From a checkpoint of a small transformer trained on Wikipedia: 16 layers.
MLP neurons of a small language model. Each row is named by its layer, matrix (gate and up: input weights) and neuron, and shows model dimensions 64-159. Each number is 128 + 24 x the weight over its row's rms, rounded and kept within 0 to 255. Numbers have three digits each. A neuron's up and down rows have the sign that makes its largest values positive.
A block is one neuron, or neurons of one layer that tend to fire together. Before each block is what it responds to, as a language model described it from the Wikipedia text at the highest values.

In / in- openings. The token "In"/"in", either as a sentence-opening preposition (In the final, In 2013) or a word-start (International, Institute, insurance), plus colons after "Website".
L4.gate231:118143114105146078124137080168148097135083156099135157131106157136101144116150118137163126139133110139133108150122179123119119149101157102109153156152099133105129120142132105126103169153133147101093132143137161164146119093106130083102102134128134111136100107096115142139130081137144130149
L4.up231:164123126108145124158107071114134124113165139118127137134130136110128119113138127153153137122127162130178118123119203108148135122140088138176088144119087102124114139158135136112119154145139152110147116195070189121122161154105142121116131088084149136187105156076150149098104155144144120194
L4.gate491:111125106093112073128170084139165105187138141116137112105133118151116142140118113158130137131120113119117115108107129132101123127107130109155134168148121121119125181119154100167105169117128099118152094121168092160076116143110121111131139118144177152163066118094121087118146115154126118093
L4.up491:113111093129166115135136086111120045144133137082096152146131183139120107141127131110118131137140133142176132138131164109113159132114081098091122137138119107132099143135149121151121103115161127148154107137116134138087082131114064112197114124133132094142161115130138108162168112161119156071

Before a person's name. Separators and role words right before a person's name in tables and lists, e.g. a column bar, "vocalist:", "guitarist", "by", country codes like GBR.
L10.gate57:160136149124104109135120140092123130133121097149102110148190131167113116128108146156130119157146093079118132142135110119137107146117158175142125141134161089133114123156140157107113137151105124113122114163119105150114137126146188137144140104142133095085123097102111148066123121119116151135
L10.up57:129131115186109139166129157144130100161104133125164196146126101092164106118175114084131153147127128148124151126093087116115134162130121153125128170165158099136107096107147130133132119119122139147060161105126095133114161103116108134123127101136132099093170093108171121124100127129136175137
L10.gate280:124133118127177062170118099133096100110114099098140116075106111136159106165108105124139112144099097150144138109111154105113151129145127133143166108111110108102163133108131136151114132131144124152109088117144131129143124104151170129136159124114129123165158125147123159115075111053174117162
L10.up280:149151117165117138210121135084111129120135155116151128111140128165146124133124095088126073121097101104099143145156130147114115128120111136118142122112184118131102147199118131125119133099153141151131135112162108132109086093096139119129120149134098127133126133138139127110155104126148136100
L10.gate494:144147111099122095156132100111128148107134095112159130081140148099126167122135123167144104168129102138144164124087169105154122153148145146123110108139103121121137103102100156155104132106133113138124082137085117107109111144139131095133159083121100129157166123151112149135120113091121093113
L10.up494:140097162139116139151128126101126115136133125136104130125161120126112121123132149127090105083166094143194122112115092120166150137117095132117150121118138160146071100085118160101120089138144115125140174100153105087103100106096110097124144158120102151138155126143102116088115136117140125082
L10.gate833:125162120128120095112141158155127119137077123096108109126181118116131151107147099094145114121091109140147151135149159099153144157162131171119110129174147161136127120123090115119153106111152111151101138163138135124131124111116120128125178140163130145119122105106099099092108079080125151128
L10.up833:129128126137152129121141112097108127118118131092134131070119133071171124167106148123149105151123107127097165145119123083162129135127129144105110124120134117152131144140157112170135171108118106127085145120118124117117143092105159150113152148157075148109122143122119168120139117126111109109

Location preposition "at". Prepositions, mostly "at" and sometimes "in" or "of", right before a place or setting, e.g. born at Padua, located at Worli, at the age of.
L4.gate636:131140122155146119173112123120125126119126125140105092150152101133116141104077134127096101125140172086159116113115116123133107121103097128110187108163103089110145128142124098110137093153116124130118191200159126116146128119116098114148112119132187095129161147121118125074172102115125101137
L4.up636:132151155126155083144144133118135148108136152157117120119165132127117126112117148107151136120109163129123119113135142101170153149088119136124115148145129135118102137158117096169106112145156160102090129144154132130112130104105150105119137084176147109117130134192115168098149127083154135148
L4.gate799:151146143118146152129113109077111139084072126144134110140145125163102124109140129094198146157148176147127150094114138147126109145155063161124096155186115099119164138115139150151111132144142112089133126122145127115176125112191155140146124121154111114150124152139133158153141148095066116123
L4.up799:129111135147182078143134143125126153070091127127124124128133113185107182144096146112148147155175125100119105163127115105101115149161115119136161118175127138114094133127141139115089118110148102167128112128141147079150113148117088111141119134142098132152118154144130130140144147092160093138

In / in- tokens. The token "in", whether as the preposition "in" (sentence-initial In 1981, In addition, in the camp) or as a word prefix (investigation, infection, international).
L10.gate113:153128120072078097109147115133148089111116139180132131109124135116125147145118115124099120120104118103060120183125096131143156115131114098144143105123127158097116080164154117122123113093133110172134161192127131100160169144112113134123108139103124155123132127156158147089135155133095128153
L10.up113:119178152145120107147070124085147104101117116119125147125147113125163131082135119160152114155146138106138121108098108103171115130146125168092093153123147159107154140146106134135131147117117116103147112136140096160105097126136153090109143161168100123128152152159189108098112125131126136117
L10.gate120:106111111105169097157145099110112114133144131169122100091129119160128168122147141136120086153120156106145121108114127155119112108106059126153108105146126123128127112102128129108099126067150103108138093113108174121125118136127140111121174094160136153116152163122119104135127153159112155129
L10.up120:134159152129117083101095101096130135141068123095128147141108126141131147077156149165133093137101149130154149138108119099151128125138135137079144114149106137100104114155135151107062158136096149112160137122135118137126110115146143111107157095138135105130150071165143121144184131135126098194
L10.gate209:169123107120193136117157124162143085156122093104138129165137108141124119170121161145127109146107159124120146152123087100119161081096080102126119177119067123128100149132143137103133121110144144081105148128138114100151114136119144106155162089119140140114077123115132101133102130115127108148
L10.up209:137133101167110118155150119181117122140121145119171139161133133122117189110130154142155115133117142184133076152114154115137145121125113117114106126149090151136146122152163145141099091162095119116128130162112165110108076170105152079170132130133122132148121131132133109127168111156138151136
L10.gate352:101189094125122097161171099116174103109152141102098137129119169147151158067150118164152139155098111190167150144134145134122104083090082158128132175152121134140155127164147121111060119121135133097149174146135116131136155133142104117157152103121139134134125118168111109132139133192141107130
L10.up352:142082101132140090128135082128160111140161100099122158106157118122139137142155160129121124143124140080108189103126131137117114117072127101137115123133123140112146151141102109109152132164132125140127141111127139119133127169090149116132143164074120110096167134162135143112164165176124128147

Before proper-name slot. Prepositions, dashes, list bullets and table pipes that come right before a proper name such as a place, person or company, e.g. "town of", "born in", "produced by".
L13.gate83:098119117118166120149129116154158144127106120133130135124102121133196158137096139091103095118139178151131112146148128111112086153160129112134143131138140126077161139133198133136151052134130135121109112139149135119145121084141121075135149128148122090121107127104164130084125117126082150104
L13.up83:156123107126096104133153071107145149159069133119129150132139111112145113138090149124154100139138117164138159147106152144123132125119084147140120105133136118132159160190146124147190115110137141083132123110120103139176155122143169151111123102128145144142109149152130091120110153053126139122
L13.gate142:136109164124076142137112120131111101155117078133155087131192172130168130140086119155139137153100115148139159116104099110115154146139178155143146114135092071136158141087128142141131142135098114142149095122130114119140101153137154156144140093166152160113143150123115122101110107141114097111
L13.up142:120140108127134096088147127135134138151127091140106106164087168172101164115062175142101096095150164100165134129080119086146154103137139154135121191122138133093137112136143116154148148137112078090094129105134123107141115135149129155146173069155121112152118084114123204131108145124098130121
L13.gate199:173128146116143057178143110111122125107095160114139147119120138125133106090113105116124137149139154103152117145158098121122133159135161112140112143113104118115081129163109117154103175117141120085118107123102136114134118164131123115109122123102110135140138139099111119133119125105147103143
L13.up199:166124175141125159090170103127171158152111145133142131132106118133160151085122135129162105118122139100142126114104089146129132087111109127132078149170098122140123115124108164118105152113141097109121088098102127174118151150150134125141127115166099164143123116098096143153144094125122118112
L13.gate291:130146137171120133132130126137202153084072170126139097114164140103118161105157099152143134151126103115112161166126097143145150163101047135106154103078049100132120143119110145131149137057123123136097129117173101111083143134100138103153150119134126121150155154110147131131103126125110091130
L13.up291:097109097126160110114093124153139130104136121112113131159124141121125101109110130121148134134163108113079122175119176139112134170127110169116159149140113075084115088155088089135131143119112100097082101130103075099105084134173143142127155140139115155109100135111144149108119113133136111141
L13.gate539:142111148155174118161154079132174122084174114126108180190163136178158121176137112084133156095105094115172139116107114104171134122178136111138141113150112111131097164155125123112152153172167101120156119098137119096171152152154136120129154149105103135157073124149100147151160116153137118138
L13.up539:122086099096115120094120166137161147139089126130125120125168113095129154144112092130169126116124141136148135177128106137102152135125112126105113133127118110115162152112165152109121139160109116105142131141131147107113143119140154113121160129139129109130139111137126132077133100153094147152
L13.gate600:104108155106140106117110166164132166121141131144122135175133166157191138148133117115088150124137140139123164105123132116112124104133109144146107136147053136126146157151107118109145085110112089124102131138125136102073104162146145080138112087145130146070145124120126091143121156123147140084
L13.up600:155133150156135116138135103134134171102104125161132103146156131137139117143118141125165111111129089132139141106125147150115159153189100137090103111099176092105160128078154111161125119100089107121133115121105111130114116084119121132115140132128133106110121119138174122100178158126130151114
L13.gate818:151106107139069110103187139121166171131111178142122159147137138090117138116104105091151150127157125125124122135160159097116119090136054105129123103111142150128157150115146156147105136120081122121105098096066107111147130083088152083118111163116132126106161100155136117122119148131117132130
L13.up818:157108129118110117112099145086144137078063117110156132138165134139159120117107175149153186084116143125147168141104128108145137143115140151143095103168118135094109165134114145114118177100133149109119177118135145125119151153124140103114123115144105146115151158138145153137141130066163118120
L13.gate844:105101156151128145122126167079138120160106130099108096106090122120121130153131074146122124130116118113103185126123119125116101086113124089102128131126138105138108157100102128143143108144190126107154134141118110120150128135117151115128165129075102145126178142148090148151103115136154147130
L13.up844:158130160115123116148112155131132159127157150139115103115149113111118135167072157086133127135143132089114136153114123113121127127165124055170122123136098092104114116130152174131110133121127144102146135114105124099155133144142124139136089079144145126143104192120073119145134146103182149115

Prepositions after nouns and verbs. Prepositions, mostly in, also with, of, to, from, that follow a noun or verb mid-sentence in prose, e.g. work in, medals from, working with.
L13.gate121:145150098096141094140149093109105067141144130095082138169124107165128153182145125114176120147110158108143151077128099122113122148079152106116103136156116104139124134170131103146087131133095098104153085143152123102125123152114129150113098098146113136083133112168104096110142120113137120121
L13.up121:142099109125137117127136137150154122107139157121166128134127142150145133112085172190137102117075121137140116158098145149130150080146088102127116123142113168176138140135134096137167131137128112109127137095149123127107089121127142177135208101086181127125125094079161134090124128109151116140
L13.gate143:125119139088102105109168111117148174163119131156093109147074168117148124080128100130088120128135106117128165095164131122166159115144177134124130132152149124097099168124138119106130104146160166148130121098142127134118125114104172075135110135133115136102152096134133120087121141151126121107
L13.up143:178133118104152120129140113170141130105090126103126139084128133138158150150164093133152073180210136132074172134146139144112091102132126119132157136136128117161129133137125173140164095128108085098102087107125134142114138118177143095176113073093108137103138147108154160132116130130165125109
L13.gate235:138092166126110118160136100119130121112123132164132097154167145124132124157094133145123096122140154094123154131072139147116097132137124113124086143124105121148164160142142176133115108109140142106126124121146119155134152139150131079168163180128115123120128131112121082176083149171136084112
L13.up235:119123087127097134130136177155079129142128155182128111172135112167182127170146127086140103082130124126138144160096152103152121154123068130149176150109068149161133065115115145130136149097143132122093119133119137089132150138168147127074115115154128128131121076138082110113148108098116122106
L13.gate280:078122119131119084101147133147138081101121156129140143097110138123145154164103139107087128166140111078134139158109143148158159115135145139113142133164127113102112128146155149110127160101131122119135117132166109134139101144131140171112127097066123155152101138130151125078132133119138168070
L13.up280:120154092128080118138096091151146138135135106129107134129117122121106145148118145116122118131152074090132064102113130133140160097129123118112065120133114178119128114115190110098138140149123121123134094142151125107106147116136146149120148149117134068154164129127124096097104153124122110088
L13.gate549:124109148100164129103146136112143123150168142145184121115116135130169131152099177148122132178126151147131138102144112143051075149107166140112140117114164091193145080127113107136110107136148114105131134094140112087140152127140150139136183144162099134124162126152161163122117137147140149098
L13.up549:147111127147149147125110159124108135129165113093158163170169105122125118143147127119125158110081085108106148128137152143106122094094124131143135117108105132137103126103158114126105129137121155115164145161132121148136158178094096102113132120116126107171138122075128126119184131106087138110
L13.gate654:139099099120105123146154115128157096124127120097119097152176152132138119115137123186142116171100096085120105159153129103121128131117146130137110138130123097082152104135122139102066078083115088124152130115142107106096156159131148099146158086119088115123135112121134109132153099136133139076
L13.up654:089135117088151150141125081102124144153146104128134094126094173154132185137151150135121098169097117138113157154136130112128146101111112130080109144110167096126135088136103176121139115160179163135123151168183114114170123160102136109151142140166130130106133099121070134137168086126157119133
L13.gate721:118101165092106118152182123127108116159088078169126156129114152141132171144126123127150144131151121163136120116137146132088111121117120143135153136128091164123153098169147140148127152125138130129138142128126110109117125159113131138110138124093163153105135154126142112133086098127140092126
L13.up721:139171140108125122091120115146112125088170113108077112122110164114105135132122097158097107142111134086093123139119100120148166173117138128099140122143148089125135113117126104145167119101093112105126109084180118144100149164130145110183116113159108125128135120164134113117146168138146120100
L13.gate866:111134195101129121133114137142133157141133130098119118124123161130105157137118103146140151139077106117120141096159110144138139131121162093052150099162146125148143146128175161121102117110081099118153139167149124133131130146130130128128120139190120124093103124052129078055106109139134131105
L13.up866:172078080144111134065151135125135101147191158138156124154141112121118164155098103184143128110093137120105117147116114076130125118120161086147144090137128115156116166128095125120127141112114141168119116071153155109133114144144099111122164103085127155154116100076160123112169164174153096100